Weights of a small transformer language model: 434M tokens.
MLP neurons of a small language model. Each row is named by its layer, matrix (gate and up: input weights; down: output weights) and neuron, and shows model dimensions 0-191. Each number is 500 + 50 x the weight over its row's rms, rounded and kept within 0 to 999. Numbers have three digits each. A neuron's up and down rows have the sign that makes its largest values positive.
Before each neuron's rows, "fires after" lists the tokens most often just before its 100 highest values on Wikipedia text that the model never trained on.

fires after: ".", " to", " |", ":", ")", " footballer"
L7.gate371:416522532521526471409491467447625548511571489509539566517469559509532406438498487547503510392563490563498576519567460442498429519506503545501439583550496449495544547506481501446403496454482566456471436540400594481533470436433538530481524474509563509380492443508590543451514547542469479549514434537617413470512467515499575447480456527521532517448592525462398514507436562502465558466525500535456439517514457578605545520527433577542434494542461568479523537462495502486617537480444600468434509485488497493576497448468544454488561510583498487512458496548512526491485394567438614432
L7.up371:550503552427478456369505481368475534493521604487490608566477498501561504465518525471542501499486496558485527623564481467406383575476583450470479532483548487506460397441597513578617550523538505581470525526554570504506534511524541550537495638514456546458475441488445575457442512568536458513451491483586527471463504571479415533536513440636468496541635535515449518512474525502501506509589483501506492486471404530562419503408458509433530464402500478502513486524517455479520465503531444546471508484483563504532452419410578493473496551514479530517505532580525476502498487490540404482
L7.down371:509564480636555594504486533527511447481445530588569531538481484458507461546553350487484425424557527450543495539493477406435500514513557495497509493555508509385508519442511467534463547413468541573583481580558475509478511521478510518498467505416473592484494522524549599493483485536445556430473548483486437470542475568509449442569536553488399465494449628499527557596527490562410477534530510441481372525526549421484443530552508493541485594556517484442423545484493425555536539404587497456526445454547559497565571625527498461454542460568501514482491411464498460491495493530479505509

fires after: "\n\n", "\n", "-"
L3.gate297:444459381585488541487489464506507517495533550433591617419482533471560607423459488498468491539537445469543500513462529518550421533434489437498415543520563608488536619517517465457482505494489548495471392540484507519517482511435469455582440569449604567528519487589542373530501461494455425475414537484527495465497558523415472495524479442516474384576473444549390572434553487532509451583540509531446444535374522498497455493396462504503480478531450487517494595454531526474457507519496478576435513457478544475468605486538497448595510515519466482446586524525488528478558491493537432473
L3.up297:552559454501565470543491441566498466428464509424420424517500447403514612459373484460504574459480496458528456526430406452542482493465503477516498603500502496495555620437460485535519491552449499521561477558567455442458444476496487544510509466402521461512476358482478396557461436456436430471427497581451530517473542597397523396434612454512532436510467485515438526562424528574535500491529458530479566541404511499482420455395535578484488487564486517623491513493547533575465501449507489581491470509523484489503501481445583514551495542500480521414470514496516543507519551527559457491
L3.down297:539482459522464578551535513500472481458446437536421503422488413476454500436434494450489465501500467573470455470525482519554466611577471490532547513515545459590496409510629412499576531487526549441447514437605477514461533472532553544568557406513564515499515476442498450414559530498529550509495517539465510428462532565610480441461490500486565591543503601559471557527450524498538459459444409498399570577494531557454455436382510535464523469557516604544505404535501438440506503532518525544465539426493382560544542539424551514494503599469401524514472521518491556530483522521493506406

fires after: " to", " would", " must"
L2.gate216:440490416557460490520488474516427420487611536499472544454491500410554465412540549458542484504465488513480418453578522437584541492449385580495578446524631570520519552512513436406480559542487551522493497471536437542505491544415564459421548563438449436439432520507517508485474423490614531460488527547474475484529502455529523466478520466524465472478465530484395461611527403507513466542458573523532476451494532450490546410590425492430471459513518487401510573484422426495464504439406419523566482516541482512492429458507527562519383404515479451477447510415484511467533465441471523547
L2.up216:523546496520514447536387439491548494531487484471465471487506573559638604589565498456595512477511501479524520501412496572437613573593508519449508451450567469533575405516566498582514550404509480526483537386572500571514487511511424540431590541487553466549433445556530487466553537517490492527582527431539546507440501403533444531411492549516508448476521485497521486517450485499548467504541432549523448408559557546494494513498422453499476491478466494462503467471391477473548539533476448504530512519491573375527490401475459538557413542490545516520460457547573545473586559490598531586
L2.down216:537503585577459475503541550528494540492534481498537608559481521512464495551552549488480471537489511487592513516492432560468513475563518412479477616458520451521414554453463524572491439402557473466552508436533632492590534498502452595603506523451536479540480435502452479597527579520467563486464467447441490511590566556505487520536417521498522504518553467441446494412479581498456601484499480428517530436464550486633535547545562374495418464526458527516542538442430601493477455503549554590553509427469503506426551512454476479454517608442527511457543496560531512540521505519533435398

fires after: " U", "  ", " Up", " at", "-"
L7.gate297:484444467529517382520539445514522486584526479466573506562456470436458588569468551443558558397494576507580495539440530458471405538542464611446481508491399543466475443543463492552512486466575464455578462443498482512497373582552488595485515462489510452516550494558543487485545460519500575527558477460511482478521489547518524452544443590488471425527504497497525434517564595501587458509522471450455411563378518481560410513531473461525440480500575528483526581386474511474434559512448446464544479514506588441436505510521460420448404450605493462516445524487395466579483472510540543518
L7.up297:518531427480558469547449445545570473519478533513542368484400470484541468515529480477511572578467484521464584543533518463579549524498523509407636543495511532549437549565510420533490575458436453486510544589484435582512432458521447494472535514520561500476528550494508459593484476469582404367447554461492470585594424486499459449562469513487461472545411526579577424530557512580518436504478420450515562595455449449523404423516506539489500451545496557490533472499549467508487442543465527522527511466579532508495528429448515482459486468425486507514547545544460509523416492612382516564
L7.down297:547457522462478537441529467526446482508577493411484514516472476532484486503459531551435465549493427454579549425526548491466603590517560458427475535389471504542568530533523556581535578505465491522436593479477453482532509557577511470476512474472536481573401405575584524503430485529519548501559489456542417497513366562618485559501529528506506530597502532545478531578541532511520536417502541515414483511562354466468482430422414523514528468563495375460416473462436484531526464520457453571581460494558471473509504497481450505476519490496483459531438484444570480494549521632427565516

fires after: " |", "-", ",", "\n\n", "o"
L3.gate491:476496473556470406515440531516539494573525568554519559466547533474496450646438516566510436583409492469527600481574574572527543472492507581562489597473573585521482501490494509516542479526443511595503594526521459479399579556454443550533424496530490519466465440516482515417544503509597513513545391457456510472568475466569359467511532562509440473470461496446462486510552511482534459528487540523571487621543520442594454465561522461422478506474587449523459517490487435460553536456570423527545549553503570483497545443603500456457496504563489532563503510524514499407457548497560591498
L3.up491:462502477520516461415452476554470618519435464424513470483527557486500557592609510478543483397453545560507505408468520543449491544429453423508422482561429477516564499477462519508508530409446504486540462507517502581518505496409451497475536612500440506480389541529525532540467564499386493509552479506592456532487530461585450586573452499500447564364533596421449499522502515499493428504508607459531530535431438457472444499550487525524497529549514478440511582581506437496399522529575534444533509522536594496520550515572501433538484565567499498391517533563521498437557538448545551555
L3.down491:532447497566446588520519554525474501544582584535461567410519529499568592502457570524464522528479496419471507467450470534459502690529521514485477557528544432557428521539471459454573491539475524460562503549508387549455498423447438617437485543504533487437490523506572417494503549541461517450492465555465448451546565546542524502482532485483416377551519532588458542520523462525505464578502439515602560535494583426448421505492523477466504521572562518518517498578523547522524540390597519542434501570532524515488501508635447410488507472508575522576462522519442490433486484432507530480

fires after: "\n\n", "=", "\n"
L3.gate208:503548515389488523434510479556431510573524517448542565411493463529410533478444514551517399442466506488486505479436535520518394498502522591423500537540489560514545500510479473504460456446529477518514548497477473494547513555560464392646492509560522501473565547497405520471547553444523564444526525456555476497412541554509499479540565517372381491491450554382494472511528555520463431519432471466503615491409625523574520396495484536552479499517494545480535466491480527471442429489535599543484432545519521560476532527369448550439589503469452498578517561529531558534532509530501423447
L3.up208:419467509432510477547573477506513597563533536531524522434450445524558517561484582413487454476504445548559506601425498433513449442531473533393521509471585533452395572435504505522482516449499586438476506526523414447607530457409424524454519559475397471601524513536491555520514560491479477539476444502530508428534527546468414584594633446450400509491548611521519460476522407515458508563385491523454476457567560438527504534561438441493501469532442570529438429469491421560479495564490404533451537518500545559555513486548481509494492447522537503497464458499518457543522469497471469439
L3.down208:495509442423585309507491514566491548548604504584576462381482475457519468555440564487434526557531427530427514534506383475521553509496495543487549484539516457538461474453512537485544526612482503531407494524530480466431537537411517567492614537462531504499475499536518510475600513435501523628498472409516502512548473480493487402444595570500495440511570493457555455407475418451584559496468499528445515443551545519473508476536566507511478537571565533505507433480448465568496464485507461530406559477539556487471480465570493458471408420513497540440516530516512587570454456528483573535

fires after: "\n", "-", "%", ".", " years"
L4.gate319:479483575531537505393468491394562465525553416535437564525421455601570534498528492499582455536524510544563520623508576474566510550542551534458448500490513446491433479449469441472539451545566547446579577469542518471529471531560530529537455369475485586497521456500522591540515505524457491431472521507567422491435487475594583476537531499526555493501460488544495454404455530502442386469505434452439484411505530560576483463430466529518441470470521554504363407522537526442516482508540476416450520506472528459501590508554565444551465545520498529427557513581459536462543540432495401551
L4.up319:527551571482494474519502491502516554538545619599556532564498534494505423546464553445514455540532498513515413427561430433382558492542455505565578499516472561488467433436482531375439492433381499454537507498540496506549462454422513486515560442441504563420443471479659512500525503529407466511544475476519594489430535424547512534528471504494440426466484504436543471492478487384510507538452454518453486462504546486501486500588507518462524380573521513470511502477474499381505460371535465399463502492497450533557562526578450436520460514396493460514409488586502502586488495516528457489
L4.down319:506510430470407502491573582419515493456461364541492420415544497530528442496495531601479463493486575498580537469446481554543484483480465494508539403544504561490442433519559585464647534514504465466446513531497555511515525450592558459571474569526481474540546463546509472532619402503442500598474503523522569555572492539548476518507459493472535504494529437561531495466441461524534472454621540556516510466448433472575514533516583485536532534477411485491435535540516517491614656571488521551517571461471504494445421499502601485460571496586577513519433450461493464476553518481570460511

fires after: "=", "\n\n", "\n"
L7.gate16:484503566567471498444502508632606562492477488464507556485550436517447467578521509523509427527463389417539506577490520417588493464544554522418542510465478518455502614520451535485517437486490505531529533618430462560493575551496441531528450531436502512505492504558490603439451434470481533550425487444526475420510520521560425457414532413539497489622484477342517461441490567581495490469543537398477395504414469463554562411476528492493514478437374487495528465548490466467500450573560585471449534536450474512480502473583470478560448493559501500518466499505448455468519480456465477535
L7.up16:497509536451546490511437502611452548439542531513531470516473546527416483564501566567545421556548549445435551508534458524525454563527561452378566458561565583530508565403466556486483500427540466485524423512483497537494508601472554527494518476421567441460447516550515435430553466526448492518566528537451549452570444494520512482558578438518575468466532450444547526469386525545453539541591481529603497450436446538558403469435531587494548469535472509533559537527492525494503612520504455487474472534466484590512533570518451433444376538547570440445565527486511480611470491415566487477
L7.down16:495472512459516484569594546488440439469471515482487561470541507465488533569469521489508428442494401484458548497537574479437512462513500555506586508560501468515458471551405504557482512537512508511483557461503474503514552396526448553501497478527516499486447562499465553514568562539471522590474504535473458483495592460434560441450562465551522420556408442578482465486595526460532522415476506402515483481475460516553511467370445455495522475346483542477432390582454451568594500636549442522518516423564654488440517513526478468523506466508465499544488595511489521602535547620472545454

fires after: "=", "\n\n"
L2.gate224:407485583591534553486594618585488598569512501412495509471492532514502553499521507446532455528600503480528437553468562562591425442510518582541513480510498592429440505523451488510513484494479520506531443479374502425513527591474454469491485540496563457548560527470507475588504494604505444494396605496510567627491552457542530531492522376484560523510500486509542460434531501484500494492524474437487532455520466531428531458423534417523488474528460542469442562489503571502562477571586567505548554526594412454405557574518476472422453554476450513537550429477483437469521492549497438455
L2.up224:528437541578526482508492509510516455491550529473438514516489417519441461496504485439511466445507573567491405536464347443397464526456500485350515536481502450537499449514503545455440419536417508457521515503396483463458522417499472479610458554447529500533495471534428498543535440527496548472495478507473471388597553487476408568536584464421457491542521649494557568511524498506469608459497462496445490493505513482566334469507420439569486439587485516489489457492399443518467506523462458582535445556557491484567446587494501525509562556455500524443514459486510519538541495473503422439
L2.down224:463473443489507498478540480497500460531532529522426517502512419530503475560490487534396501478497526453434549536440377457449467555416538406458596482533537478578506486465512536440428511461466515478520558551557493496479591432515441430561552568613519555492496442497427547414539499390507489497582489588448441426542486527484470508559589588467605380518607601517495558480519529477546543429492524562412516496467496506571402467479512552482499426576505442560447500501454471526552552426565447554458521479535516561587459486500552471596491501461468568412509442578489503528473480441488479550

fires after: "-", "\n", "|", "\n\n", " ISBN"
L3.gate244:440498451498476457528389574600527537389565559478538486584567513550516537484473545525481487463536441499464536467589391381563456464526530551566502488468551498468549520442560506491475564468479479471496455432483470546491395466493508530475543599542577452507528569463451493399516470469398437433546480485526495467537499531561436504508526548569522411426408448523405460493491498480436544507559507548420521481367488607480484461505513525527523449501508500482480532461457511521514608507461481456409510562571483526558596558528649573524547509542547488481494511501470440517581487604527539503
L3.up244:480527364491531434423495515569528463499493481525537568471562478564539621563527450496518529535510421441533589458503347450533485544516591535595479476516553548534507415461515540517585564462470541534596474555547435488507509465591546534432438435528501467482433545579491583476523462529484445548551417506524424503517444577427466453565521504565435466540489458496436520520397480551434456501497502507513481442488487568523511455458482482457485372561533544544450500523507465447442487426539442535455534502576496502424529503585561584443537507497520540531471445396449570514527545562430540435
L3.down244:583532432551514442506598417490460503535437496602441564344473466464539526472567461479536517471534410475516490445444485487471555639560531529478490467540629482511443382391559489481492469490502486600517509570515492490505602481507536503456537472526433475472463470549543449453416519508512493566504393502429516438496478598495513500591374468529455599557579536547462550565459395509535479450432460482567506453522525503519481455455429441414471513466529475519521450583501515439509471460550520533483515458450522498384486542504440466501529554495559525566540508468492583492507463476474461530

fires after: "-", "|", " |"
L9.gate447:623446484493520446434410497467559495551555476605518505573448523486506503543500512499429585424426427579583525503556451497499452515475545502497485502541476510460541484410518557426472455445490546519576441505537495455507572416442480514540474358375475395525411478470588537483485515557493549489407604535540426444535483446493436486495455498491551537549509537522585410512587592539447447440523523430517440482450546570422499520456511427494555435514471531552514537564489462519502456432473460521541477463477472535411529489416575461477427482562553513462452488428447524573479449519551538527
L9.up447:485487526506393446440488520484487499399507508490426465486404421415515449545623532560535504603449400497566534558548456545460491574453432543504503514546539445486474487548511471494501516512534459550495447485603437510631423523428461609544456457499479463438491570516550522569463407489436460498545597464568468477536526554542472534546482515388563451558513513468587526529526562522491488483429461456574466611411536504469457544350497477539521503466487479563482563464488472474470489473509489496460523392478453478525512427503507452453560542506492485488504549362473451539571433498552493466
L9.down447:531528415518539589518469559431517504488575500477423562507420494497437554531500522444456485398448421474516531562402389463528511500562462490513440448504504513475572427571513551571508449528414505507550573526490418601536620451525503466465503474465475453444433489510409485490470471510447480479534425495536570470495527415500517411484537568500511583523523590484504518456487542489477476473433480535481479502484550429511471518507517314400463587625526505477500458427500445483446494512406555457518449484479503550507540543531451471458592473440527492536416386562515498488520593508589486478

fires after: ",", "s", "="
L7.gate487:553538483451505444542407514533480491450577428417493523466517572512415459584481451580486479539542518479451590473463444538573521481449549415504450446438570436536500511519463430428575478559485446610516549521525515471571505477517491563473544513471527479451487407546467509480369460432464445459502486523457513506555570492564486544429475527568456487440583528513490498478550499550558562531552429514527567504428519596577606512561393491527470488465476441485481532546405509420542406520591498556568553476445481525527570508498506509486541585479397502566491590542440556512534619453492445520
L7.up487:434530569562483465470494572472512532440484435568476486593470550527444441467523475515574531480579446528455564456508545534559486480420532491480456557467578515528497512499406413479532537527532562530487457478593531509487500457521527597567423553383568454439439493454503493438477471441475487453558549489448572517590480565524479534512582521517505537496594497456533492583499534628581432478453500433587510576550532481560494517479572515454531440491613503553566573438532522475480425615386484517513560531498527465457538590569398429464521515523511522560511505550570489552406506438464510452
L7.down487:486455509521553451488513552452516504520411423447567549537460518590453480498556432483512472468558442533490560466479479513495464499572562429403504560563486533491530443482591486478443462513409413549580490533546522425614543444470552446433504461391452402459560387552582563445494573563466503456413487476533501540463485466524451496510517532563569525548456523495467497609499547425385481582478485537528565516537495485475516507521477509527457506548417418487565459532416487496458496426450527457528567482429458496454526635544478529474476539479665548518519527492472524476546532517472489397

fires after: " the", "'", " also", ",", "k"
L6.gate350:457514534524510624504465580417487459475563578476445498506450572437471449548540539521465507520463498538526536457525490517453521572358487471543426554417454450513421507442519505506523426492566394526551587478510464372386551404579560507493470507532536477472430603477493530464511469497535456460566571466542524515521498438424458428511532469445494556554575455525481469578428442424535426537496510581498504559515530477430519452478501573519559428434589505458510448394518566414475543464545510557503446469520467512494510415496509581528467473548489450499535548524488433533428489499516635496
L6.up350:514454468538490513547545466529431595496468514508455409541568510423470456573460460496513555488465510505507465486461520454552566435405637561482488404548596501542502510453465588574550502558476536483517499511518424489541442504507553507421512539489518543455360529468584453433455467524508530469445494505543470531562470537501502478535582461498496489486489508507477501532526572547444467443537491469545508514396475409579530424504549536558508441519456441456556531464500533297514446519431536574530480511485495462409426506618552435448558489490444428514456553588458558508376506521465566479
L6.down350:448472489477499490424467516434514491514566493481537545495454552556497503424530510516488562505464464483476545476496547456506512496527364504477488512393467509491526510483548491539447465398502526471399497543542417525595554482498513518436501485480374493577532461433504442550551509501486481581611510495501478465482533513508577476447425572499480449437418559462523472536540587416514502464593498489587462607522462557439548503507488440541517527747468440554513534557479432565413414518447462558502594473470505594538477570468459490467519506573491520435480480453557461517529413515558523528

fires after: ","
L6.gate68:488457548482548473493486588628481531492502480540510454544567465513572553515589525519496546479493457458479502465433495451554526592459511405536524516528573519500433617574514540503457378467559523528401525594515501506491331567509469593501541463551514548519491488558587538533553511420500579551544530465497496516495469490470476516489514502535438547573459492496489459437565504514537452472498512485532532446436483505407511591561372591556448563370511452427506608473454565471482441586454550501476515543586476493540570540532536525483482533531473475584482498511452529509586485610468508531
L6.up68:436592533468453494512512501553503560599506490620459461553514498552533472456451471439556497543511486501427527524505437436494509546639532553560435546556476543504562490501480522451429481536578526542477523547658507489477416490425457567609473523539539502619479483477528523477581542531533466504527529553464457499388466532482472475563507566481471449564478501520500617592567532509585571521483479580453442446498488519508510570496502465511495596512476480458534598538477557480448396568459495506533493449505567495593462578520513505594557543576439589546529473595499459467460532568450496468
L6.down68:376506518452515488470449475560515542574467552476576362461508505558574467459512456492527467453507465453457533458536459450437543483565570546473451421566447421515477565541521452557473522516482436465468534452561524486492598524450430498526493492481479489420503519446493555521558445526541484412572503450537542509503461515434513446542445411520455515402476453500403496473487580489584500550528610468433491393494456463430442487491498539510613646508488394529537561490481475410538530526535501397477501516471450508416509534424530463552469476595482521551578438525437481420485521447599468505

fires after: " to", " could", " not"
L9.gate240:551533490478447463460474676522475450522546542478456440418546556564531507476485517457459434528449582612535517510590427427486485456515540569456517522549462462501540554480470481398438503584435565563509553425522418486381467476449544606548511399472489486484512447495472613478506466449585416493521586476462450519412490505527436532471490478533475522523425510482497424542506500486482470580428500575527496484508492521550472615447456541493482504530504565580466573414505418462494579490472495421518522419547458530558455514437451502460452441504500497565466527541441448457510403426547535537
L9.up240:549517566524494496537496450573537557514511602506472558480487600566486402473503560402601576451527493593542493466468467538493531437528478479518438489471490579428424507460528507461493502539421563602485475489575377552567447463493464482631465430486499443575441476461434597498431434447461443531529474510563482567527536454553482476560456494437487480517464501549519502562455458513511497566453491557457508464550444486551418416494502544481459516462479508524437475515577433524497410508516396482458547447561528436562503437530431489401460310466564530504541471529480502513488437510532510463
L9.down240:541522412492479461490516561548450503503626447513573548466573487480562503508519408440401474531463590476551444560540414473573532522490509513427518486472484541441535436519457399525443530552561522572560496478509372568467426522418532472540515463539498462447555514508510513540512496462524409471498489447448350489513438525550486642520495567491466480437428470393513431464555542492456501469408484539523488551450501450510537628502502507433502556616529494497487560479544531537520463517538521529464567477565440516525537457449438512491555451538589490551520546459457574409477445411512567472

fires after: ",", "-", " St", "s"
L6.gate446:447474470538500444523516579427507510518525511418488520586381522512499547523481441523534545626571494542490512472489517560489534546474595420398485522470504436583497506506476408410533510521552460550541500560480527497505510557471464506475485475452468480472484552515517381437395448372535482471600522432523603608493459522486515454566555572480479505412539392591448563512561458536501494553548477484559516427529536457536434506521488514512507499624573405536521504464515569441474482453566456573566504517507537494445539554523437453414504587448571516446459483389462555464488479490549500511
L6.up446:476507538496493457439518495472531505498491472480400540431450554430412516425556491450459497538516512531531465422473426467488476468415588542523423505491332508467563441521470545549520481476577511605444436511536517604464557552509503480492532459375517410391507482507470438503488412505573470497488426499435422466464427478502445477382411477463481567463510459535495564541524498455511424419499561509541505607433492544608475493469519522513452451590556450603506455451556502474453480517489490515504499538434485525439572508483428495488585581562542587527494505540552445427508514496518537417
L6.down446:521576497524503444450530527456501456594416529469428440603557556494389504536599472453442552552474443480531491504426513526500403550548539402463510488420423503549467469456465626492417550408472458456483524524586436462620505433512479583495564515545429486464417547570485458468507438584401476551520466519502513466523509491542510497524508459487519437423448568512489505529586531467520517549498550522502407572462582542507435458451475446558502373536561584504446488515429458559541508432571511519528542488499549531553520450555456478549561565481532501615500506469575494454443500473481503466

fires after: "-", " (", ".", "\n\n"
L4.gate165:568486408507451493474516525525578528571445395455468594467541509493539544519450572439486445540499477518471554481564508521507572449474588548441553502519533467486527522505452501449463471587441465539496422615510635518508555505561584495421469599577550434492491447414499479587495479552409529619527552463485468417450608562480483482382497515367516535488578437507490575498545474511502476529531499541534493514487476531548533495388500462441521537577531536476442532532524489476546536479503506472474576481497482645503503401438509515560507506543469488555500516441520481490500462363474558509
L4.up165:558444449499525459535510511512619575647529478501473512489459542496514442534370559482510594483606437526522544533466447538499437484479538590488507433411560530392583463535502514469486423506521506458494446527454604527513480523529540510467505533516483445615512514481540458482558478475456542557522442504501513475487554509458542500411521521534487479483539481528568406578553504515542410542473407470509535585401462579448458509410482524554486544485582466545556450545553530488495567432541555472451542528524472588554499482522458546409498435470592475385575526431437406471548498433520551527
L4.down165:517550568592523508502512507460482542497508518441454493433549487486529648610561495481460510565489531469535492412505495512458479500453542496543562510613545533568569523454476479506549579391520532546480474478498528530488466522525439495463522500484507468414480458570493498484410589489595490556534530472525578433496463391469493540465492491470497541443498486500522517613545538532509510481459560600426423398470561520462580578524474496379461450414459626441488419534460388503589512423500504538473554502521413422425549444527440498505504488481458425438473499517590416545478528486479576514

fires after: "="
L4.gate360:430434514508467528410428478537500418489449414473539560626642571502462471470488530605519456446541464478495536510496408473477450508446514402555411517487547469458497538456469458569564494525513440500476456475571571570419534498595473569458558513521516555442483482440494576495499553548530466567549430425458495427402577482603435400543602473553464492488449558494462558473507596475516461497509472505436494493487532578523501415528541451485491545502502510433507443523506550459480584483501492563450434387397519495537542516540481535574507525487488421552466555511412527454551532487531549471
L4.up360:448506482392478591414532497528537403419391481516564517561606559470476499440519481519578494475654418513471542494488520481477519574545543443457506573433547484480422488401505440513478527561487452511531527437530411551430600420521472537494512512499445591517508470456531519501451586617478453509541437476483530534480594519582479433513587577449467496448481439512524482513483605478487544506552515477466471524495526419520603456490507570467513549441488467461534474495575420511475488394527518472449448425422466529524532457492510487506482537488469420514470555530530467424468520442551484365
L4.down360:470543490463415489441483490516481485554506524480478380552574476551414568467484451523452414474562472401546462440515435436508486558494456456489395525412443492527484501493537532487516392406488461602471595427586479427601572517506494484453615464422529595540501516530489520486488547503507550479506676597367496470438496510480529489483490552573502545529452489415555464534438547455475525487469510579466613497515489503475589479561609537526479471495535476517453540453484500575496487511513524570465553469549471483514506501484456476439457481533436476422444526539529526517478581440429510550

fires after: " to", "\n\n", " as", "\n", " at", " became"
L2.gate379:566494535488455461456491483482484389490597539478555399445539529470597549451462497528428521575433499493477541508509511511481445493510548585443507530538470467460468550492569499432468472426496470498523518489504428601429482475507457445545494513466448514571579529428408495559465572422484517447572584475479578530451509564427497378513548524512435411510494486627522456483570461504504498510506494433594517426495604550461548509420470545472615508368500401548465474421453538555507512556532413452500596497480538481504507453492456527537449372481392473495481526508540528480515494492537571516
L2.up379:565498556479446586471419487499477417561620538465455455514532555597615520476442510470474492513477517517487614510445464533423454560504529527472530539515514526489515475514605548498484424449519491502571516529527453573463488436471516402565475433477440533582592478495492508553509527484466549490643530573471581524465506578369554427457572494545527388523523455647539446525558490561530560554516489553532484433518540550453563439482419526471536478480444399515509524452457453564514450522461446468510528551468525416518510441512495510549434388458470438498499437508523540467501459541555510548
L2.down379:555511502542545505512469563460527509489445524527493563424457516492555495478507422593574441442546474438611446481502469522437508606460466478513440458551562487475541498576479437537482480558472435532434550553437572510475580489535575482538476457538533465516475481609520434509472480484493466489480461451453418481478518483478546492485494547356455528456559480543514543498488439442479521457480439511480566509448445438512541476496581610479551473252457587530576510527564536449465514490467593505528532489435545462486591576440508533608474527547464523411534543542545467555543506537580519510

fires after: "=", " co", " Vol", "\n\n", "-", " ne"
L7.gate425:545466479506529526541456527545537562508559556457517627439489493581494471518449491612557454500517540536579503456552610539591491547410581565399497407577527497403487534525510518540473439543558497491469448559526479522502522500414498464501453476564476534467536414442446427604517437473581531522440515505527447516543523561503494481563473405510527487412546550480509510467516461500568442379503429544470520538507542567485468537552482502508576451552449459456516451412510529562533455480596526521536504571501457397506616424436441451457463626525570473499460527551504505444473425451506546536
L7.up425:495441528488521457519530483424551519496523486488532587525551407443425486487533535521511483482499481504528447503512572490524511510507571515489402419480488583472452476473514459535530622473488589506457498551614481491585545446410583485535504472459534560539488494428599452396312569595522433490526508607512535533505458590438483545484529572544600401556545457404484502508498451573509539544457496582543468545462452465480564495493551532457472568443552467479506421538506441468548513484497471547521546541566534419478558463469615508529535591456495552543551536496400518549478505496556481507
L7.down425:523429523533579454531475622507509508503508551499446572493531533485450430500448496468515509499508444504585526542520456513458475487562556456441455425498512567460558531559474499425378548526492432537504508484479490499547472438439504533537483447452568473537597509503470522518558593577522582536536411501506416506477444482586514367475460494588450517517491525425497455584582483562457518463482567483633422534486539520479510432525576513483480588501406549542507407548554457534590537576529499491454482466507494427434574556436422475403555455500569464483500556495411545412513580478435464558

fires after: "-", " 100", "in"
L10.gate257:517514514480499411555522363455520484509478494484468607469523564510523474492507454507572495515509431539510484474563449457486544431428479624485505580572507523414495565431550427466535481498483538514523508580501543504490421466471515550500436499434554461505429456487515525493501384502540480558457509437569525384580617389530460477569483530432473395521457586427559428500496587495578494505523521520466394509441619486573416470511529497548499538484406382530438543481449514555451517475536535455437549484479454585544514460466440539558424509497476527559486468526545585536417485492510489518
L10.up257:569576575570488526604445519432490376558581515536541503516525388503481510530612462530535546423386491454480487558523470545521500506509492395386436591467512459477540490480515540519462480450439549419422507483517479527549453543473472470604471534538484561468495522461480525492522460527461502461436523456446486426551586509572488487552486419508560592515560553449483452458479486478554485464551344553443513451354467383514544418555516502446514435547555563501526484520461525574468530555561497545508449455487436517486596507533493440518502502550542415483438534456503544485494498565513509540
L10.down257:575487500477573423485415530528538511569475435573518556526516542588526502579509585462475511413460512466542490545489450545449524490522453519427495360500522524476513478514472441462557550512489568431483522455517527509631518561534458528502491508509511472426540567414484446468481590487535525474548397433595596472543415485534416493473488557486452473494522428497471597516466477512597429503496453450634512384470428498437551495522447513530537544555443461520530420499515517584428471565628533514467535507541566456490472548432521493454499537564495572517410514436486586520446520483591557478

fires after: "\n\n", "=", " Pos", " Rank", "\n"
L6.gate20:450502383529502536472565477532557579525544465492507466575490519512553548473523463487569481554525481535492520547510434514540492420432510521490558530513455501569523525484540482518461513402523493469494451483327614396578504495437455541548432484549483413479494527516499498553397466528467493468480462439504474525570454488583474484437519423426569476470431514535403471457482507545450613557553494487392553505496438460539428484488514492595541496632460517568466577533466574480542482445565506532518608454473493469600563581497501476553476431500503582558524545547625493428573487506538493514
L6.up20:456574508466589492476550490445408525552532528501526408355515522504497449499441466499539428496504421532505438593448429436601544525512446588559555483497501567550542505403550512554526579476449511551429518472488462512543513527522503585490514460498428501478549416489553526486570506440570430579567423525485570497505481481496414493533531485473525462510606549485501533491456436520466460459458474484410539540571512606446557389482432509568651524482496453523548474535547444472546547495511416541498525465513496444567541584491455502489447407489511502552447514472548435418520376557538479484
L6.down20:506464484608484526488460555576517510551435573531554433545503564508495493517479566434471420483546498456456472512558513485429552438388534560432475449555542539550457499535537505590552538538502466551483500595473421528488561516506465483493599398583538487495447470475531480423491481472432440516464570414481508414527525600535524443390569420561488439524510593552488550507544485509514578447489552502482495466413458450445391439469525412549420471479492540528543541534540510538534443520602450536485474496454459539547514641487540497572417404540495532415508501498501470434480446477407449507